{"n_layer": 8, "activation": "squared_relu", "norm": "rmsnorm", "attn_scale": 0.171}
MLP neurons of a small language model. Each row is named by its layer, matrix (down: output weights) and neuron, and shows model dimensions 208-399. Each number is 500 + 40 x the weight over its row's rms, rounded and kept within 0 to 999. Numbers have three digits each.
After each neuron's rows, "fires before" lists the tokens most often just after its 100 highest values on Wikipedia text that the model never trained on.

L4.down2554:446523484536549552515495483577502451534481535553478557517555515513484561438465456512582572496473487532578542557497456515480503502502500493529511457529497535492515510444491526490479459460497490528464449463527481489551521498466485563459506510524585422509497478447475446490399533575476513484511466467499450515559503491513460547563441499510508415492500504583498473528431552539493503479500570513522469478559502519505442466403483473440465470502509491478562459486510515603468456471511507526490450513520504488561560486492579559528476484544462435468436404490504481534522431473513512547
fires before: " |", " 2", " 0", " @", " 3"

L4.down339:515544547515479484485490444507489504526528463411500528524519498454492458483473522485510417549529505473499574424462517435491482415477508498522491495472506474431537480557501430523501493464534498500501516521531479498511526539484489568413524462444555456526472540536437518558463466500527466489471465526511549442538483507549501566523575563443465514504515447504457507521493465540484570557534537490540503452496491463496540526517483467482447473533448543505513439536510495572460517499457492534464443415500482484533484514546553508462537490417506454486493424490527543518509496531548473517
fires before: " to", " by"

L4.down287:531503502517424479572576472480537484512463526520410472513550533550474446463528426498564440504451510495552487475475515491521506447407569484487508541505548496455504449474493496541491520518480498455538502474431542487510543488460494479515520512507503464528497404470445496512512512547501478495505468455557511487527489477450488510580466514472500453537502513446545563488464535469503493549540509515464492483503429550583500545529489505480486483511521526573456509474455458524426529475524448475464504559493438589564476466519590566449493439520505470468505593433527530460412574437459510567
fires before: " to", " in", " by", " into"

L4.down1485:514489496544527519516532395535480541524537466497539566536479468474528529548492453514542530556477437581468519526521508461493531553485430452492468521518485480443486523437524502545564468531544476536563502512472505463546462488549512557515482490551558516565452478475485478511503471560529392522488490499466474587467520549491486523440521472514485430493552593561430498571499517514513463589489502500456520477501522521524497395485539514424546516475535501454528507500467403490536504571502572555484517472429515467500474522491495601499555440507481555550481603505471459492434499504533518545
fires before: " as"

L4.down2904:490459478434521430508476507474524500506460461567460508541534504489438521518472594495572477490460490510540493450517561517483548512439546489479505515530506499477458524491481491569539484555479490474497504524518518477416445484512453428489458610447492574515509514480561432544427537556419525527504509521487482500411530470517517538403427485482430518564453468472543466490568477488451466462537489495520605552484517510523406449509559507471437464563444532532486468526499490529487518420469506543538485430500552420545517551497516541510573426492442506525579515492507454559537514458542500475
fires before: " |", ";"

L4.down2069:491469542506508490434520439479570503501532504461520422431528491536464497440476427493456472433484550539529464547465521576473567522499508515529512533569487565451521455513565476476471424507458545531534466434558473482560498438488464512534535468541508470470466471540494511432540545510459536533584502526492510474542516430502507518507500472463502479509467510466482539484551529511509532431490511491524425415508538466503499492557409529439593517477498581460535521517394506514518458403574514534481555489529517445554571547513573575503495500474527524503494520486504570558463517488505525521
fires before: " to", " the"

L4.down266:485470465516469527497495542569480477531543538507467442485504509516526493500494487510549463537443558519586500518460510498448433494574526435534495489543442572475498537447458479523481494491546549534526553521466503517536437509548529548457549445475525521485519503522500518469489437514456492485548537509487497463447473484538466535560536478450495478558503496502444505486470495469511446536499561462553426409517461569482474480529573532462453508491478469475527441504453492521514508484481468504548547458529534471513471466555510541515422493430518550480526445591463523480451507517551465512
fires before: " the", " by", " with", " in", " where"

L4.down2480:468476548480489568415479469519518524472498522507514554506526453476593489501501513430512485518502481449473484545518545575466509544426558492466590538510577467484486416550480436494573501451505469464526516479516471516513525477459575533524512439451545511529471530530518483494449583564550496510547533474458497525564520531477502556510505494459519509479517486510481468480464552486533437546449545481502488478533472512511542467582498509484453555408477501470516493495523507445507520456543549532484469558455515480435468536472527562498488590534524512450500493474509450496497516478510548494
fires before: " in", " as", " with", " on", " under"